Weights of a small transformer language model.
Size: 10 layers, width 160, 5 heads of 32, vocabulary 2048.
Architecture: learned positions, no biases in attention or MLP.
Training: a variant of Muon for these matrices, 158M tokens, 8770 steps.
MLP neurons of a small language model. Each row is named by its layer, matrix (up: input weights) and neuron, and shows model dimensions 0-127. Each number is 500 + 50 x the weight over its row's rms, rounded and kept within 0 to 999. Numbers have three digits each.
After each neuron's rows, "fires after" lists the tokens most often just before its 100 highest values on Wikipedia text that the model never trained on. A number after a token or word is its count.

L6.up242:561476553538504480647468470477544457539493553498491464389514497497464514453516523496456425543499558461541494514490384538545476460566453536497541479493620599559560487459490503456492399561508528573537449427473423514468435521481444484570392524504505539531512499573482462494519491598535542457496401406603452504555475425559429493486473434473493553470437578487498452432489552528502447473508
fires after: " " 20, " (" 13, "wi" 9, "hi" 8

L6.up100:591492462558539578486600578507484458526488474576535509561445488497569472520481432485419486596443453451517393455536455530469444478523524493518439465491453498543551559459464466440526545479509434536548501558528419580499466432396508510526595555545513489439440419458577532511478480540546620463482540402496551539460521378537487495507558453456508613460473567520500514562409557424467473516510
fires after: "re" 13, "gre" 12, "id" 12, "lo" 11, "g" 9

L6.up92:511515475491538441496504538521480448538504477477518485607506462509492509446514473546433495558454516440522445504477550496517490436419446504537529444578536521478470389608501491515490459433571475521447558591537549432489505512530425588578414494434436450490477396500446494456457518470457621449498505515470412603577515445562431568538492415541545553479396486621523533451428510594493474544579
fires after: " be" 24, " |" 18, " turn" 4, " w" 4

L6.up362:564402522483532618482474450601604525483567460451499459529469381525506483523507554351378496449549523538535514441564550467533454474463476448493464491460517431411520516424519535530552519460528521363487585479618476505546467477449537552427495546539499547539580534505561463497467466513492588472430417459530458460460491489553495527445429474585522475545430537549503488501436503488438518504541
fires after: "qua" 14, " so" 10, "wa" 8, " m" 8, "e" 6, " He" 6

L6.up337:518511544494425423554500484611465525523546442503498518477523592386485496483474499606462471518521450510548488531502499466506499455460549465540472565454532481466489406491491513577506492501561457482482497547540580556509543533604476544437482346524511408574616522372513508511582522552493511450546573511489439486456598441555506516527495456536467401419450456515558562473530422595450458512433
fires after: " F" 37, " Qu" 15, " C" 8, "er" 5, " D" 4

L6.up73:560483482472565469417606424525578470508548497509433472496446511471518492448558542511507482474574476423584530548516491504525493543515448389470478445447463573461512450474447477516452491499503507538540486514566458471524480557438625468504537458535511477533465448574559543608533520607465533435606511546486496492414439437498548569546623485536489478497539495532510460422492492531354569524502
fires after: " to" 17, " he" 11, "re" 6, " not" 6, " re" 6, " she" 5

L6.up96:493421472504466515522478500555513483542518480410474513498582445544550458443649411518427461465468512558403430572494524503606587486491514482484510517468505514541551575593467531497491524485580535473574487518526532483531472399454484542461518472428501446566468578556484527597517613474554568440564474512412503529534462445475513426490567559501398476518499496554507459492528536642494513439420
fires after: " E" 16, "e" 14, " In" 14, " Be" 14, "le" 8

L6.up16:568466574498463495551534565492495521490414542438578507548514532551412461472458465480479470494543486478519467451516640460467496451590557481578608563540406454495418498486578389432489494510516482449440455448564541501493549438439528440458422498442526554489515517437380503533486497484456569547420487481579515546462506497499459494499565395588458432527418542543547472543481523469505484566482
fires after: "th" 15, " c" 12, " C" 10, "il" 8, "ad" 7, "c" 6

L6.up435:553491475562545514438504518595455613523512556454463446487461472453523549535574522536452492551475474464498637495456548514457546453508547414560518481525470510476438485493501548472519565525517502425553572526528450549421390434419461585535491560422447524555493494508564529544407483380522529441543517481511581424479501473545497460473537495406582528495417506530515414465474489538454460501533
fires after: "g" 15, "re" 12, "cu" 11, "app" 11, "f" 5, "ag" 4

L6.up440:498467538518471517511533487544422571499502558466451541498467496603504586333491575459521439526488511473493588537478470464572383559536534516491523567507497496453552475492508493431502463621525466452515533474580535496487516558488439474424449526364483557562451557391462535444497513479490530602426499499489481548532411412485478522594469446542493475560524407459536473516454554482443501517465
fires after: " co" 33, "th" 11, "y" 7, "la" 5

L4.up301:469503482547324588439525424467469490438446488514523452557504498514443522501472466569492503528565584530505482548511502475525539509501620488545575559523444600493511482540538495405606475522468558449499532537620448457496479441533531520554457468530521501457536401448536494481497462423563468514483465510541507516566558498545431527537528582476487502420498398389529407518409410466406531550534
fires after: " F" 24, " Qu" 20, " Ch" 13, " qu" 9, "F" 7, "ic" 5

L4.up259:463457551528540444551601587508488482427493505513553447590501523538546515562426459509476429546596510471493511531481385472536590575509533474500635515409506512447526375574537440500603498484583495553566570536522551452486565457437509450522505485430448459423438571490518476510508437484493547517451437418571509463563470399563548563451513549544446408535457461476461436438518565474508459498518
fires after: "ci" 18, "ub" 14, " Col" 10, " vi" 8, " ma" 5

L6.up593:466478558597476444549482481455398492438523519490393528468502520519447444571469576534495522583486533532513437532469506535596615513460473453515535491468452512432457460546509502423504495524539544513434480606550478377388484455502438578555425540496505496503609422458476553533489461489400490488487563522561509500501508561474515457489465549507486435525581504538501397451513467486507583526553
fires after: " V" 17, " Car" 12, "va" 9, " vi" 9, " Vi" 8, "mer" 6

L6.up103:580457507489488500479512570505416521442453503589489427473529550574516492441607479541454523472496566490572562482505437465434490439441507512433454459523525511540499519487476517414629456547466504503387509538460515609532423462566440554501408430523476382429572509509575578543468435493447451503449448501503544535446630488544382448438537499508526529455536565475511512559537409489401451496583
fires after: "re" 35, " g" 7, "mb" 5, "ite" 5, "ock" 4, "fer" 4

L6.up521:426458514479553485530547493512489436403556457588570454496442451400523410497582463491614488576503460433549469468369483471534474521467531495532443474464461459442631513460441393528499507554468491481466555471502558548441594474478525543488454443525487523415470452516503569524482396541471578514502553487524513524562569525509465523522458586428497503414533447457472546454493553487491507520480
fires after: "al" 25, " Car" 10, "á" 8, "ar" 6, "way" 5

L4.up54:463479570622457367499508414476624563583451580548550494597457548420555460505513447471463490538470489502467407567583533436495454471524525464518530432530464500488588399535526512468463488478477485533533453473511550457509529494579575441560484447504564470495580532468444450456507469468488473535500438520460494456542555530424480582541510593485485409447489498471472530528492449525482502412468
fires after: " comp" 22, " ex" 16, " pro" 13, " di" 10, "ec" 6, " Ex" 4

L4.up211:519490551560546470638509459495577451533438522557449560480480565465490473505532460484445441473475445469485457560559516527578588572424442490506494465476606383514492516423494475352472486491524472514567520455463473471531482458554442433431562586547466455462539511459524482519532509498546601441548512599556492485501456488428515610486594493453440477419444511611516497530505499544443516543496
fires after: " un" 16, "-" 16, " in" 11, " as" 7, " a" 5, " inter" 4

L6.up299:462473459504507499527542456541564395500529543529498542563500418509467515527466445485542571450499510492643519523445537521466600481518512455418547391435528537507445560505523511524509571454466436441478577477530513544404457530438527508485498484573430475513548454489555556500497497490477568437513442550528412451539500409494438464473524540569442582461531459479481434502531574580526647520496
fires after: "re" 42, "ar" 6, "le" 5, "ru" 4, " re" 4, " on" 4

L6.up562:443467582526534392512510438455367560518439553602554471541493502593475543524539581461383506398440497455510453452496503439532558387509516531490534497534524549465513548507512466358522525567514547499450558475439493479455430602549456494497554553451505451523499519500561468472493521572444479430395522463512467566489520558577497489561504501450508537482544572506595399457564505492576563505519
fires after: " U" 29, " V" 12, "le" 9, " L" 7, "va" 5, " lo" 4

L6.up506:529488404490443524585437458566455451541554557528462420504562551535504495572573470509437559477497476547536464484487481548462478490523414551540488470483477448416510543460529532542557570542594366472471355470572479462561507487602530442497458553456520496590618535518512598445460486495508448532444603487483543545452542465525448476516563512528363541446460478505514572483477502447489460506428
fires after: " " 80, " F" 9

L6.up589:522433462545526452506441521566505397444615538501555500477542470554394527455552502444468548534585443439557425568504530462521432517552521546512569465566486503441531578479503476513391447499515452479467594506470480447492627491530461488522543494562533565486516573496507534531481537519463585501511489520452528521529507492502432404543492496501374459481521417377505541444520578498497420485449
fires after: "en" 14, " N" 13, "les" 8, "ne" 8, "s" 7, "n" 7

L4.up206:465470502500552506465570528418438525524494466601445444581477582468501489469529497460607560532429524526494525463416455518536538394519483466506528446590515492488500517530427510523564596524528498539471405571523470450467399594480505484474574571543566538579401453494449601394532458496536524521502491433462500477593511499576505570482408528499433468489545453563591526493545499474504496494466
fires after: " " 32, "2" 10, "5" 7, "6" 5, " 2" 4, "," 4

L6.up457:543485492498579557550535481513449458486452525500415511463473556510473439455465535425489504469532558473360531596404620454479608598532546513458519411481553478541497536536470454546603419499444428427539503465488419469422579465481419530487515460537592526534514469467439593497502575537528456478517475529527453457538530456575597496451478485472404481457587472541525546583462528500439469586453
fires after: " |" 58, " Pat" 4, "op" 4, "mp" 4

L6.up441:480456458605508532415551494559517459510511567471613504457481497557502541562499430567397540445527493447565446468554472526528580421505482419429424554408469547525543619454576413443496531475488474438469514496514511470487431437454463518459483473499457463481465431495640444547465469500478568578452465593568504561432483530502564509514507452548442525424527465521516486511597531527474499497410
fires after: "le" 20, "re" 11, "ba" 6, "fer" 6, "il" 5, "mar" 5

L6.up614:477525400418614462462520506474488523456556540481537500448510442553507465404532544458436474519545550496430447551536519574591567477412513609505468567504500524577612434477562504450525586505414498515549463569402571441472544512485514398529384402545507621506550392415482489579513447464447484528461516516450475515478589488450510544553453490433508491494535559483566573513531571544512452474513
fires after: "ra" 22, " tr" 15, " Ra" 11, "lan" 4

L4.up6:430402489488519616535594512492417514469452392564463485464473539469466444525514568417562451456489457460447511486460576503494577439524553542533503372495493538479487508469443559499507427529431463477457523509510526619557509527486499605523505520393441462518529526518514392533449465479508554557516585564515453469443575420545388570538519497455475451507474491537448471515470528570516382496435
fires after: " " 23, " c" 12, " C" 11, " the" 7, " App" 5, " Sp" 4

L2.up65:518433515470436446582559535481537516573546552545504501442398445541502481563475530521489489560559388537470546515454454523600552551433404469526462526392514413489520363504469529467517553510435571431553511460470496450521439477462512542524524551559557496547473487568567506487494494467594568460465506443472478497476414513539509577506588532530539464509386550561509522481502423532500448556388
fires after: " " 29, "tri" 12, " (" 7, " A" 4, " De" 4

L4.up147:453545538534524440540542541547596397431486489464469492537524512434480414484601452453534467454454473477558511463486556534644540438466518465562562480556566504413474470497468478523495549513642516575336505524575485557534526510484521478419490454504497433491555501539462472443456518482540493467503488495501514521534551499556419493431525561434393449552514551480555465517484418530469491471491
fires after: " " 23, " South" 14, "west" 8, "east" 6, " south" 5

L6.up375:526530504514487666525532522577533583549552508425552482427566536456419541494602428505537532518452429504532527504577450548568484469465478451532551464373543472533449504393526551511502437481514498496494543541583527505545466558527459568482499449530462473453571477533518485517443491553491560558430458512440471504456467480508464497498488540517346497498561532535485576556537485452405443581423
fires after: " " 27, "e" 19, " E" 15, "fe" 7, " the" 5